MLP neurons of a small language model. Each row is named by its layer, matrix (gate and up: input weights) and neuron, and shows model dimensions 0-95. Each number is 500 + 40 x the weight over its row's rms, rounded and kept within 0 to 999. Numbers have three digits each. A neuron's up and down rows have the sign that makes its largest values positive.
After each neuron's rows, "fires after" lists the tokens most often just before its 100 highest values on Wikipedia text that the model never trained on. A number after a token or word is its count.

L11.gate108:496509437517485523509463472555438506461591481527522523407517613523507513536472478503525470504511432482461490492548494555482561500505524488500491447474489483539446433559531484515519514431579519425600580446501486569500523504500465522523463451482533492529483482530474466530462550561504540480
L11.up108:543479513460583509514460513481486471447532425428439467536423473490540518548493520535510474504506491505466444518463506462495516488537551499520448474486456498519487428541474544496547499476477485516513480505481508520579537519494523490503458419488492516544463531494460542437511539544490518518
fires after: "19" 32, "18" 28, "20" 15, "17" 4

L20.gate132:571514486511517551497511518486506534563485528440505445507470498416590477521512587552467489526527464519454506528530486577513433522477460495510521435527456476490515509530465487473475442525448479538538555524537526480447470561482510501601561520543552490501444487569540464504500512472465502510
L20.up132:574438478468510459471462476486546520568455440500477498531479485593515386513536495451409429451558483582511481558466443491471570544483478499459524427557529440501485526530525559506524483468490488533487480427449535520554434457465526503556565523470475474543508546496493434548539494499512542446
fires after: " " 66, " (" 5, " the" 5

L10.gate243:496484497415510535525476514489501498497524539502517456526505451528475459501541435425443463563528520537560472401537495474492512419482440482527476589506519485495483518533461505514524431531518537517496481588480524468483501463490553514510549517491500557580494468497424478437467444534513480467
L10.up243:584391540448504485476449528475481516522535532543520442540597427537440466461545443476553426488448470557515556497499515543474484479585522470435500535471514482513480497461457445492546415473562501566558472524526472493507511489462513507507461520411544578519492496477502451504542497593421455554
fires after: " " 28, "." 13, "0" 8, "–" 6, "°" 5, "'" 4

L14.gate98:483529423490473570511464499506585470447529517467452497507532528504524489504524579449499438467433534436540612530570490501487501515508506575522537518500450471479487514506576480459524455488447577465568490492509494535461443475511473538484523521483438484557443557510517432514546588501522467534
L14.up98:509499543452478558455483524514495533511474512463577459504498494515458458580512454454493526580470497458473482484452466537556552424515526548497532521523520430565512502463446547531491470488485496470510535455515412546497513550526550481501494520391495469566547518493488453482495437548525558387
fires after: " the" 27, " his" 7, " an" 7, "'s" 6, "u" 6, " The" 5

L5.gate297:496474498501465496492478474489468457533481406555452547612539412501534468510513495508486523438531472561454499523498504515483528503468480523468459515487514448543546445531548474527510461434531521531517487471496528470443481478450493481474528552484491445513469524527530485563489550421513427527
L5.up297:536586428566497504482551441548504453466555454508506524571539484495484450465505478447514485565505499517486494518518504497603508542439554515440517547459475523513509428475439447484582472476502546541522505412486504505508489523498497492523487460531477482491471527415467511573413446441451485503
fires after: "20" 49, "19" 25, "00" 7

L16.gate90:447530553539499491488520558532421514528480554526473476491542537515515449482468509479519513486377535601548476499534526560506510451404484424494493451532524481491539509511504557487492458491444536526493400545506439458512500536501456475530470498455498453503592538488515518514534550433546503472
L16.up90:498430584505483541500542584468527452444537517472542466475498487531482431538479451463415526528468531526464563499551431527509484508414474484523523492457448445475548582456504498544474463587489486504507430457554503520501514530460553520459474454476495474461548539605518532610471483447502545489
fires after: " |" 21, "|" 11, " Mad" 9, " " 7, " col" 6, " Col" 5

L18.gate34:556517543435544455469456479565484546507475541506447443526459447494532534511518553497581502500541507526507542485467568483513557544508475447491434520534478427494582523494485518534451537537528497516478400519513544556486507542544516527506428474530462508573496428479525428573507488583557567438
L18.up34:530396523397524491512512441563485508538479566447467489488551518468489457525543438495543483473551512445507455567502529509495568522511528530478440511530469435503539482512492562509490556489499467521532481424558507501505501441634439519506481468406533524514546467505519514499410504522490517455
fires after: " " 46, " (" 4

L4.gate341:532567517486497446446479512536467482483538466456442475489553502456484486553457548532533544498544450473520469512471506521540450465553533547470451512472517524499482439477538575456514469544495475466520619511460441520540548479440493541526503516574466498499419437474491532519496442469442430416
L4.up341:603504510496505446456451524495515445486526485439479490462457510483417574578484503476473599510456454565523437470496455528475515392541544568479402570521583504528482508491461483528464477499499491501482529511495445549500514459504529577499490488536506521514509475501476462470506492555494464489
fires after: "20" 40, "19" 7, " Ag" 6, " Sch" 4, " York" 4

L16.gate37:525498494511487414518510498459449511511488516499499492512470481475481408443570483536511526488496468472559519441445500565470521494478498454556483500491519550468513495470478449522435516534481539542500475463480519470481476527555517402438526483521507471492624472518469527579425574527517492445
L16.up37:528445519565496546520500580499531528487393523475511509528496539508481466568462511460509472514491479497543494482520512494464488553508486456529484538489499515464448502546476509534493472468511527438513554493578505498509473467534580479459549555513519636467552455464439542452512508510455541468
fires after: " " 57, " |" 7

L6.gate214:510547480478477547507514508497477497507503429548466474624486457475531527497495533472520516555550411493484469476550401506460455472553433431486462556551511445440463500450517496492493465539468461582554505531555529574451477535527482504470536504498489465491445473541543472473531530467567548451
L6.up214:505504522532481430544547528495485504480466514511467489491573537495463531522491423442426463450514541508485414488559512435548529425521454395472563510463549453449495539515422569589515532494545508472556467487516452533536480514498512490480519513487536466522539437516528540485528504491546541432
fires after: "-" 26, " (" 9, "T" 8, "R" 7, " un" 4

L21.gate340:445498480475523469496510534519557465497534521532429457504501472471471500504531487450468514508424447503557497528486512510548551511496514522465458577551475478472454474498505498587509491525508575557505467527511560518589492452494508522505512556526410541453507482567497487527526517510533517427
L21.up340:582507535506477465502480401501443467462514468532535489473528426534512530532545475430593501516534469561474522433554536532537555565463517481477475519468542384550486539582481505444587549470621579524467519574498456501529486436529499500486484518521537501487525556476427524547532486515525506514
fires after: " " 25, "." 22, " A" 5, "a" 4, "19" 4

L18.gate192:478497462479436506472466532504484564487500527420482535461497447465515480427489429494465532466502539440561489515581451465472511477442504457521515503492514434490499547506463554507473431545490457499526488503478549497431514490549459539445594516446475524464538479496518405426475464421516507433
L18.up192:510482463411471520466500477493488497465428385550521558449455448500476457501517554545518451471511474546510511531599468568562587535508498571492526458552496502501443514505537590458512553509470523516568469458472518506518433406466566519484515508543519504465463509457479534439575507484463572523
fires after: " " 72, " |" 7

L7.gate218:535561474500455513498529500482477467556441459448456507519484482538489481493538441439507470543410562541547474451480500518482489511510478520458477505543493480516532530454475507510492467499490517537417542530485453433469478479584427479613429494501509509518559502515533498559462495438528531466
L7.up218:520501478470564535528425506511509524549467491516492484478529477508436456463457515573544456445491422581527508529501528489504460499460569478516570531525508511472426562537543461477500513526504506494498543443517525455469510497498622546491503562478412508440454483500518496454515528532517516516
fires after: " " 62, " (" 12, " \"" 12, "/" 5

L21.gate49:519494496543450480567477459429488583548535569478578530474503458503524539552501511534540457499497507491517538564521522432498464459568550500531480534489525480444549550540517500517518530551519378499494440473369504450450499514547532466534485512512512540474474501528475450474502523533572527491
L21.up49:468558474480457586524541460528527462461589420508483476544501430581499530454523443425484496542529558522496558496467512480523524406467481479564482457490552527568509480504524414514493495473472492488556452502522501513460499472541456462514488476473502547557433349491468471501529531522540481478
fires after: " " 44, " (" 7, "ound" 7, " |" 5, "″N" 4, "°N" 4

L18.gate61:505531452478486529484511456567500517463538488499555460492525544493465467526488516466453569481476501472495511503542431566502519504525547569554483526528495501469537463525558518576553479487527514607457529422494493527480505512495486456555515547540438538495505478501570532529533547465608475413
L18.up61:531513458495533499494533464490503501507484563486501550528551562425479457472481498488488425515479529491447519546411538534509473472434468548643504581612545495555494509477532473534513426513513448473504440494484462507528549478477472518481554515455558551585439512513523496598508549482477527513
fires after: " " 75, "," 13

L18.gate304:496524560481521457507485480559503515537568546598484491525454561479535453496490446500489493444493471532466466504494405465465511473542485458490405456556413473503505551525512564463505509488545412470513496460473545442509456481529502455475491481469515492495469434532469503580463482445562506447
L18.up304:423500521475605520485562505531493527573418543486495490552502477519431467526559459555539509426493489513579506493533522527582589533560429501510444483472518512523462539515499509482513505455544546481577480499449477476501481467574461500527492472476503476503523516523457521431485542488565559452
fires after: " " 62, "|" 8, " (" 6

L20.gate321:491456527472464460462497509442430497554455564452559512427443505461503502518487565485486407494442491467481487536527501452524491504479470547536446541520506466480466522499456530468488461526484529483505506567492506552498494429531549402552546508505516485535432497563482509474530440537464460466
L20.up321:545505530560482476486450531459548474487522488484434562495468495529518502489516535425482521466493487521481514516474469457545503510451478409506459535507449425395463541471511435592489486438444526524529473472532481447505526465466532487429519504470465468567428532581460597478476568497516508498
fires after: " " 35, " (" 7, " H" 6, "l" 5, " G" 4, " S" 4

L12.gate212:493499478503497465442486478556522509515524489522458520410480443501482477521443477493503524438431502491436518525429565602487506470503587535487538413492453522460492470525538476465476505459529493532518541480490483486481511487499527577487552473547503514566470577506471516525432526517517513473
L12.up212:412455533451498536474497513461477428565409479515555538540465472575476450510499520547512493516511446504529546529557540501449533430506467493525523558522513507555484501506444609459559572545475509567493452521560442499561563514491544435514456582455460454500532551499578456509433551518497519477
fires after: " " 21, " New" 14, "20" 11, " the" 7, " an" 4, " a" 4

L16.gate71:483459536516465484502502492531517495538472519465541445477513518477466525476473470512573586408580515514506465504468498450559462501530550495501466501486457535430467562498475553571524557590473430542531489548413511492561524470605421537550472501418531486465553474542475533494575505473519510488
L16.up71:475523520533429515576495468451498441581480470504471464458456472515476527494561483441514488468499540521530520523482493476522454502585444507481521468606442440580460472572499498544458542482491559501527456402562545478479503494525536522483486423503476584511576490447525559574474508445511491427
fires after: "19" 36, "20" 21, ":" 14, " |" 6, " (" 5

L7.gate228:548577437488498446434506491540518437523448496492474481425394488562472511548467466514496549454493519500528482497509529472472464535503570489537528507478561537507504418491448514476531438491458534463451581511520455472529502589539471483500518480591495443394475463477504550524519495519570552511
L7.up228:503502462541552505456546540529533529521468514515437500471429505533474492472491461562451474511440516465538467530447518509479490557505507452536581488521472482498435520464481437517559439554536522556567511454462472571505448574535438464501508519479488537474465517467546541524503489540558545412
fires after: " " 30, "," 29, "19" 17, "10" 4

L16.gate315:474510486528517500425518484600546540516504561499468543460533488508515454498449517460496514439488466467526474523419547468517447557506538481483526486504550546461492467460480526477491428508552406520563516495541519492484498474538498527521447489522475520479552519532546495515442526422533525535
L16.up315:508421467485521453517507523479491518522436449410509507485462506486449613562462488410428501494539491453501474560512446484506496487528477546522455518515546461524493496511505533511529566466522521454449522504514521481458528442456542435457509476468503492476565432553538409506451552525467489450
fires after: " |" 25, "|" 20, " " 19, "19" 7, " B" 6, "20" 4

L19.gate270:480513433508468519565533500555535508595542524498471472450490530543499534491532549469474469521470423533531490557490480494461414495554515532554440524486509415513504453485524508499492476505548531494543499454475445475528574427538472566502504545461525511468476535478528500537458487477597509386
L19.up270:490543552576558505561482442417495504572537504490502496470642488475463533463488463491475486471502474489586502539526519509435500489502529410532530570498460531558502518571511405381496511444495517535485515445440550523484515512514553480487583519534517508469515507503505515468474536468503502562
fires after: " " 34, " (" 13, "os" 7, "-" 6, "–" 4

L7.gate60:544500471586560532508535485523499563475463469497509509506486480488518418433466468492461539499496468600500443556447521532512507520478580459532477517484485439526462461605504452526432460458518449526521516518456534478519522496534483476475521534522551466518516564557473518569485515505503488441
L7.up60:551492495544492584510530498508434512492528488432455519513458516535520499460504475477610523537537524465451508545484457503500579493523448558499557473499505529521473422515536553510474463499502514490573572496534408562435462474508474466532518435499459544540509575486457474460484490508513511462
fires after: "20" 84, "19" 15

L18.gate382:538419426466531441474512492473499495482555486518489499437495422474515515513483492498414427484518460458506468536536480475515445469504473462481541391518505427485509419498512440538486494530574490518537467486502483496472474432561507527516518514465510471538484506481470551540413570535425519525
L18.up382:586489529471461502534485535447465506514503435470516495476473486483525495495451515497403526470550426481493396517482474532559552571437481508504488483508494443535418455462435520516506557568568531512507543524458537493544524426509447464498474477496524515506499502530506479453433526622399498559
fires after: "19" 55, "20" 29, "18" 8

L7.gate348:564489517501490424505478400519458518452459525476506460437418521522475533523543513511515505478485541524473471544494398536443507428475502471583492501523498525482518500552476566468552552538544522502565504430491549575545523569503517497461519510499527503593578464501581487517439562539473520490
L7.up348:544500498491528477514571509475453503532491527534536513440478476484484539502521500508583495540492498554509479590487473506493551489539500479507546519560535499551529469511478567428524530575530542532476515428410567466518510567450510433486519421475513494561553490426579553488463484489427507480
fires after: " |" 17, "." 15, "," 10, " G" 7, "0" 7, "il" 4

L16.gate39:463577493497507450517502488511490516476563482504543504475538487514463523443555478500527507494534603515507495533513470498439585457474511601491532467515460470468479510464418513418495505522518449480562521476540534489523460531430476498483529534560450514464455468606505482490498498507479483570
L16.up39:515497470456507534505531410508464484523508483577459496430529514599507446460500532492453548495499541549497492443502506426460526522487471462555442419530379443450560485571501500499464510509514460497510475409493516559551429484453546434490521515549463538523540552520492501489513479482497529509
fires after: " " 46, "%" 35, "0" 6, "1" 4

L12.gate4:482460484480485503482572520510446461556494537489412485445510507423473522548480499537490544458505445475466457489400550604469469458486488488520562499492481491480450559492490537505533436514513459454441513434548481493523478548427478410497467523511445598541456501492442443542504467509527538581
L12.up4:630501521496395469539504497451507512507468435479470455489517489472441506478508552511522510436536560478488468471565552486526459527503507481482555434542501556507474487481527526444513511498427542557450465500513476524553448432531458458474503476501509551517515499479567491521531426521581514539
fires after: " " 62, " (" 31, " |\n\n" 4

L16.gate43:509538451535454532474489535516493494480494467507472499485470447499512478523531441539478527479483489499496495504519521496533488596478550384503477473480592503482528542496512461458541424488430401558487521539503541502407425461544529464519458542517550479465460486486534533521485557522553511507
L16.up43:401516461442542572514579499534455468484488512473529534459561463459465544461524508452499496507487487530532489548450490476577487495495498513458478526568471534529506574474562466535500505467441473497489460549514543505459551527481491485541508491395482501435524442519520490518459510496503479486
fires after: " |" 32, "19" 22, "20" 11, "_" 6

L21.gate169:555543541453531492477511447520560501477486424426417481506500536440494494535543506489488523455515503457532578514453537528532515518458500485640490506507506477524523409429493523468462487433565529570435541518506510489487551461523456501521469512512484488475420486483492477475381505505469529514
L21.up169:556489437507561493518528473534521537495492508537424435449542474564513510499562495486478529535516477574524486479491450572514569545487486466562485420509483492483541554526499549531470453455483460502520457564532449591491430457463473529498488492495466528500482519445458428395510480544474513499
fires after: " \"" 16, " (" 12, "==" 11, ".\n\n" 6, "\n" 6, " =\n\n" 5

L8.gate53:539553569465476424481481531448502620544496455486481411528434541453482494554476524517594507443513532463496521493487518482501474539502467483436509548523482499477492563531565490508479486562496552574535497497477390501500535539566496442452512498492486466429558478464531486532464456460534485524
L8.up53:515484506537482509587505480479463473462518474447474532575475550505553428475546445467426473519496490526517471542581520560433534561506440482484504501479444483508507528478551480546553496551588562502589497508450530552542437424435442507534518450587544490494430538480473465505486429463544505390
fires after: " " 43, "ov" 5, " May" 4

L11.gate23:395534497477461446458506504491460490567534424503556506480441487549433506515448535515552514453522534488472496492536523482512509585561507469521398474552502493500519616447518525504537458442587482529559457494457556472556501529551541503493485525509514511479500512512547471523515531555496525503
L11.up23:415559498453469473465502452465525553545397549581447506505483536521457508539481482532454594525476505441522515486491534503541520538494469504562530491419535473498515489465470479514480442475493474478520485460403507532536481496552523532447432523474542486528556493473549502435522511483499519500
fires after: " " 36, " (" 10, " d" 8, " Un" 6, " Cl" 5, " Em" 4

L18.gate383:411496518524529504470505567500546578499494485444486471569465428551533545525501502564512539504508469502482469507511462481487457531454490521509480499551517422534528449508522486580442475470452418537503493458513512496510450544558522441507557503441492454550530548487566492521441437462583565436
L18.up383:524462514449462524509450449528400430529509466506525468541459511520517523470491524464485545496530505484498560525523490484546495461445482515511453523425470463557521537471455509539438476539440566590499440543519473465539485472429481439514521538523467486467554507526498456594519513487562522436
fires after: " " 76, " |" 15

L12.gate305:478484428551535492481482478593520490408454497509525517455493500526558543502547541464514475471428515502544538470486535465570534428493495514456491426531499533501453564532427495483563524414494513556468515481530468504512539507463480523482497520506476516416495437417544477499465499519458528482
L12.up305:466503533492514469532429472462525498506511413513526525431520487419548363485468524434465412511438511498538540510478431545463510504447518509526569486489508492488490479470573467455532466437526499510563458525506506471527584518454485472465494532501566499432464543456479505482576557563508480512
fires after: " " 41, "." 11, " |" 5, " Sa" 5, "ah" 4

L16.gate29:485479517420556588521500408495528488527503429523541473441516458488490511481518506482554461484453493468534534465502464579519454566479500520539483515494491495510486550476490387514575527516491451565535542485447462467547471493524488478408459505526556513476426546471488502509497428497553538545
L16.up29:539565458468525530467408510423470498518530528472468464528478446522439411501527470511489507615497410563407531511539502494517565502457478508555544485525478471471519510482510548474467503480500507488479552489526505493458499327478432405486518538446533468513476410483508446482472535508482456429
fires after: " " 37, " |" 31, " —" 7, "." 4, "2" 4

L4.gate349:463499416462502587496500463471439452497440480560596530457482505513555486477473529529479509484481413525490481471516477598510490539500508546486526506472499432492486518546514535440443449549491527458461502437468504483535439527520494445529563481557488564563447548526500570433554505484503494457
L4.up349:469489473516503555487415432499500462404524438584542460499469510485537503480518490512452448560504462432493502509494466576456434458441470464470528503436472481544450503479546439474459493552572494511537474420474437461479492529479520480512555454556500547470472561506493557465530481561523465500
fires after: " " 49, "0" 15, " |" 4, " —" 4

L15.gate98:521529498436446474521548515491520492488527425545482506456474484553493504470484477439512507492426499445466434524499523458534547445515469507465492457493428506555419504541474540470465523427430434501490422500477496457536515506472602522502478503512526482552519495512553530491452558528539556426
L15.up98:416567453483562505508559543458544492515488460540521495498520504465516468523533529508491443459450527554512538574462573460451452467501516534500512591457459455524464473495520449564508525457525507448443438484526488489473490538530536549426502536475434554464535515469572494495465536475502515447
fires after: " " 94

L19.gate48:518534525455480476480521474541560552541502566524545465510467510559511523543405472553508487502502463475514488512502461461501483562432491446524479461551512494531427459449497485512531475545475540503493463461437493435543481528506463479493519548522422533469460506560493422530486529516536524463
L19.up48:501549504462475473555526507520568558393532468528468454490544496494497512574483561452442468474452482547484512496495530461535473545456409497583578522461536503475479548520513450551490436426446508546502484533455461507535574473526566454439439398512466535514460415478495503490560515475503461491
fires after: " " 60, " (" 6

L21.gate144:460476534602492451456530516475548545473517488555545485450500534477481495518459561539508486511487573502487510536434536561451484542447415543465472527440557511401515543479487456496541525493492528522534522473478565521554461517462471533492488552481459552573562532416473519469532485511548502519
L21.up144:556484517508529510509509424473508565511506459534533450471557505522543523506516542565502580577513555590484449491487489526477422558477472532474475486457435509499417640575534523497463474493444549556544494504447470450498468454486467550467495504522468528528489514493505483462606497543581497458
fires after: " " 35, "," 20, " |" 6, " (" 4

L21.gate1:445500536551498398510453452506576562443527519483511492513500460517525551518525424481466436461505539484547511535480493497480513473505508539601533433498581476471519532423552464475475430447531497534468457459485535526517495523489443474448517463530521539482487453477538538447523521535544521519
L21.up1:479528495529468462498440502450564465523536479470525542532519467502467498483463485493500496550560452535464507503533452556486520589486441508513521486448483539463488497535562520450612513488533513519512571497435415500408526503512474483509508497582422536546482456444517479530540535480500502464
fires after: " " 61, " (" 16

L17.gate83:576511531469480455496425569495448455545500522599504440443516545456432550533484540553480476509490477461458459483479532517493512458516526488517524429577479462529455521503484566613469467564532472436475465457502425496439598509447472504492496524545530521535512427497450498476528496550462526566
L17.up83:530470506463527487517508545560461399483403468464542489442512506458411532511482528538525503497532474557458455490544495515457549493506526498524396421493457550440466464531530603565608498504493483483520449544537506528514552468500477471523579504520434530488512499575490453464534485535516459475
fires after: "20" 43, "19" 29, " " 14, "18" 6

L17.gate138:458510472539505562506493542531583437513442482540526555548557528515511474480539502487484498477558462438504493531491492553527510526560547503511501496502495536604518525455524604502459467529509498469444525488474460517489458544445455404512495552560486546515534511483559472538495518542485563483
L17.up138:541486536511502508496478463523499508501439498559531536495485516508519550461531507449508515474468426513519479480533588522582447499453492534504418518547514541552534556481559510492490508469441446542473522506435521482501481448468526448509452530480552489434522525517537508560553559555481545562
fires after: " " 82, "°" 11

L16.gate52:465505535540568433504519436521531485475490455539453541522523506474566526507551556510490553476497504497431520577526504509486490524535491464484491499521464498482486475535425572517512523567521553526478515550509529534497479565570495509478466467417455518536564475463539542447504533511554491472
L16.up52:413499481463561548438503424464516478438485387465488450486548548496526551503542559578495538496500481537426539515453463554510485457466555446519520468457443410453521539509487473437461545479516488512501502487517562487458442512521506466450517492531540441454570554464526498494509545518521512524
fires after: "," 39, " " 9, " sh" 6, " R" 4, " ret" 4, "Pro" 4

L7.gate221:518452518496457499541518500481494480453529497508459409515530429472514495475450545513493556468454476430474511496512501492522558520478505540464474483449602496514463547515508516522562533516552486435579489446476490537519518503479519466541457483476521429500526510567533493524511450478456473460
L7.up221:486501501535531530489532497450478516559481464457452557530478525467540447512461455470514509538536530496541486523505520482549504461563449558529564476499393498487481405445475518496397553490494496541514512529497460458528484446472420455412493494465516524486418548441503450626481538546587503549
fires after: "19" 60, "20" 30

L15.gate232:489531567479548574514524550566484433462538596498445511522524512458530515466553484471480448542461554508504423531459482493479597516545467530558516525548439535476404518493483549525496481462455440518492492449533479520547440521565469489440523530587444488528574478528460513498563567536489511443
L15.up232:506446466525557563543568477554502506490500469469510452557435502509468525503477467560558537445479499497493490491512473524481518480547497542554489479573525527414442592518558480435497469476513453428509486464499570499457514574520491514482511437555511533536543544486489501424513408506503592542
fires after: " " 35, " |\n" 6, " (" 5, "O" 5

L19.gate194:474536507447495509543533509514445506502505510509484452499504499470502590513481496551475448601564507506418492461460444524481500489552563510579469472456422526522476502468482588492480443554514606458506443515477446535513522513420460497411509494411527587472483384520502562481480508579479536474
L19.up194:554482583548470451506486517518508411470479452493515491497493518516521558505399529489473513520473477473554506436486517559533502524419534519485472457474463467448497493543479588512450567542480554452489511479562513490453541521537497511455412511529465516484465531525428548468417474559468523550
fires after: "19" 28, "20" 15, "," 14, "18" 13

L8.gate27:505419512520502501557515429508541517539464516516471515540436498561516489484522447460482468466492466541465521562545434455557452487517527522444423511504503406621490477529486580543515476538523502548458513507457540489580451444567528544530505537549456544515450516472493478519516509548523553478
L8.up27:491456531550487432560560474559449468548510510444443484486490446559432507486495481501494427492453493503451495503549462525537445477511454485401442521538489451490456504473474547467582448522512479569510488520449605505574520487578542486561470577573523457501487502589519478518518566511561539480
fires after: "20" 26, "19" 24, " " 18, " U" 8, "-" 4, "18" 4

L7.gate106:526474539486473542496448506522454511487461491462470476510507519470511390497478496500484531522448524547470467505570483513482534564456534502457452487464490527507525448543480473498477539488418459472545510506518474458454543576446454514549459493480508437414485514481568563529492431484451514438
L7.up106:480547521565481451509570477463495508508536432431478519500490550462522412515484481429527460441492536581450510471507527480587527462484483486501492501429479506437464419551546511454499492433417503476595532521501500486538445501510513493501461490513480446520495556512455573511500487476508465438
fires after: "19" 40, "20" 7, " fact" 5, "as" 5, "oul" 5

L19.gate160:519449489397488510467569501550515503538507435479515488549488478487518566500493484472527524469519460399524477534413521518431475500430540544547525567498482519563525520449608558502464475493479502476504456515574496596486467447551439454537484491446515508446469577504532499464493505466475516494
L19.up160:506510539478426490464448491515572514530416528523516505462529472649522520535517496361466487454467592505485558535467479493580423479481486478541454534560485469491458534399522489478492503505496481552458498556493488518446517454466536548436443495527566483515528473555544489508535517467501540431
fires after: " " 44, "," 37, " (" 13

L19.gate252:525494519508489511529439539496471570516529516519522470558491505532476537415543526514478508612518514545455497512540489534518455453481467476496538545475512561514523553541502497571472485482519494474499511494498437512449449452548548473540520493451468441497432566536501535530417626466547488522
L19.up252:503541500491440511498411522559576513484505528557489454551466511501480509510523485502522531573485558511577463591479566508532481478473464505571435583482480518539475487486510485495545426480467464531449452473448486557442529465575451466471580554459541522545451490505460480482475539536517485514
fires after: " " 52, "–" 15, " |" 7, "″N" 6, "," 4

L15.gate225:517552553582442537517499494484409461437471490565592483482481437540544428502587576451517473501449459500460499518509430572521593456513506496475525539408508503470436548550466512470470508484484487424516501431452476477520507496440522557460464505445459465535490437399545557463508517457521493495
L15.up225:475565519512508501506531492451508549567557539519466520560535555565507532558494531458483516506509498549513500496572529494502520458506440446603587484478445467506527502489533510574547534480511533476432475578494532490541560549535595566449491532467488449462435576487550560459514526506465526553
fires after: " " 56, "|" 14

L20.gate234:551499493485519465503571547517490557485477453486504509484508457481470497544527425532520529517471483496467462489558445603528476558572474494442481485506524468480406607532495517511476531524543464481382441497472532470454482427493431432513488498510473500551428506466462548527535491536503599470
L20.up234:467508494482544485562527468580484498483522556525488470558437510452494484504485436499521527516515548577495439492495477459528482499545419435458446509506523441617488476484478432509495550557513444541498429526519551540549508509421454492486480466507494531520491437508480453420516539527610508467
fires after: " " 37, " |" 7, "M" 5, "–" 5, "'\n" 4, " G" 4

L10.gate317:488600478529492527483487441521469492510503487551447533485494521554487563521576551449505539487550439519520528504468497609495457514474572441488484497509516462438511589486524531538522479550555496542483508475470543526467555480533460505468450479498541577551494454465539505531495443500506457474
L10.up317:456481509491501575551439443491535455520558557548510470505518478479515474530526510533481370507482447476521479546446515528425472536513560499416457547491536512600472578472600504488510491452531471456438478512517573462419514574472453532561513552487539551487539570504522536511560523575497488446
fires after: " " 28, " there" 10, " who" 6, "0" 5, " |" 5, " Ne" 4

L12.gate342:582488545433488484458478500519476538563508498490529530506575470524592480513507498579492498552515491478443447509473448518427523462476463471548573510487534528504526528567496499479496485548569468469500536474465415513543520505480481356427494555432604538449483531522523519567461519520468602441
L12.up342:521517588544493495495521512500504523562444486419478466440465483570539472552518507459508603523524514500477504488520559560501479464559582473437516453521522471453480509469501460420502542514512425469522431526475494569538415414486579464553460469509490507500556533553541482501447475482494483474
fires after: " " 48, "'s" 5, " \"" 4, "a" 4

L20.gate245:437454508493440559497445479485455510511472529494513502454472493550434545508512533438525516554490500435566511462579518378467500486448487493468465538540541479487443562474559501530559451564485522473445474526456574445444522460500521474495465525540434574506503425485501462498504610523549444453
L20.up245:470517502574532466571460549505538520504502456518506497564547447501436581465600460550523438496519474530554557444533493483464549512493525526537476511518483524548540497530509524521521519512508562428482498554492440497480466481520433440533489436503444518439407476568441479441519553468548430455
fires after: " |" 24, " " 24, "″N" 11, "–" 7, "1" 6

L20.gate236:524519489521478560478521422472470514406447501500491460441509474542509488562527487462495476446427477451517493547514464542436496521455524469509489541575476511427485419549529522473498461487512488539470517418431500551529485486483479495503508563563551527424490442521495540434454461521433547524
L20.up236:546458460499459515424593483481495500469461523489508512486489541450455385530415481511455510476473492591495523472520537510442571526488533458587540486493463489499473491507501521536531454468442600566438581485528465505509487521489527473492548492544598515568456409464417532548563495521462475477
fires after: "," 37, " " 27, "0" 16, " |" 4

L14.gate220:527540528478541507541536471438488531559534557481529526544531477448478493439467507549515568429420456589544437499550516482536441481499514434552533508518533454487451582519540517464496512560540522460526473489479478489487454520553439443553457458498513557479607524474502520442492483478559535451
L14.up220:383514468464580480503548564522490498498491508493498509513523483545569499468532511449478491466448495490574534472548502509544462485524437468538548483442444484501472469521549561496532555472534517482508491472439491505471539518435502418574455463457476528538497546489585491510529541474550597509
fires after: " " 36, "-" 6, "%" 4, "–" 4

L15.gate179:506471528499492576493502465423523546543502552541439514515476530394548512462576505480540479508443434496493481548510500510549478443550499505498463393505451516468518596454504475480541529487436477507478528572519577531557547469516516495463552474533529503484540429454538494585438546464533487502
L15.up179:514509514505445556526494551439554433464468497559476488527491495423515515447493493532467529514492489406537446529455429484462435550476431524450451506424570545474563526467488551472467438456563510461451453523527561436482490483551477530523550507508469491567505448527559480559525560534596541483
fires after: " |" 25, " –" 14, ";" 10, "iz" 5, "0" 5, "/" 5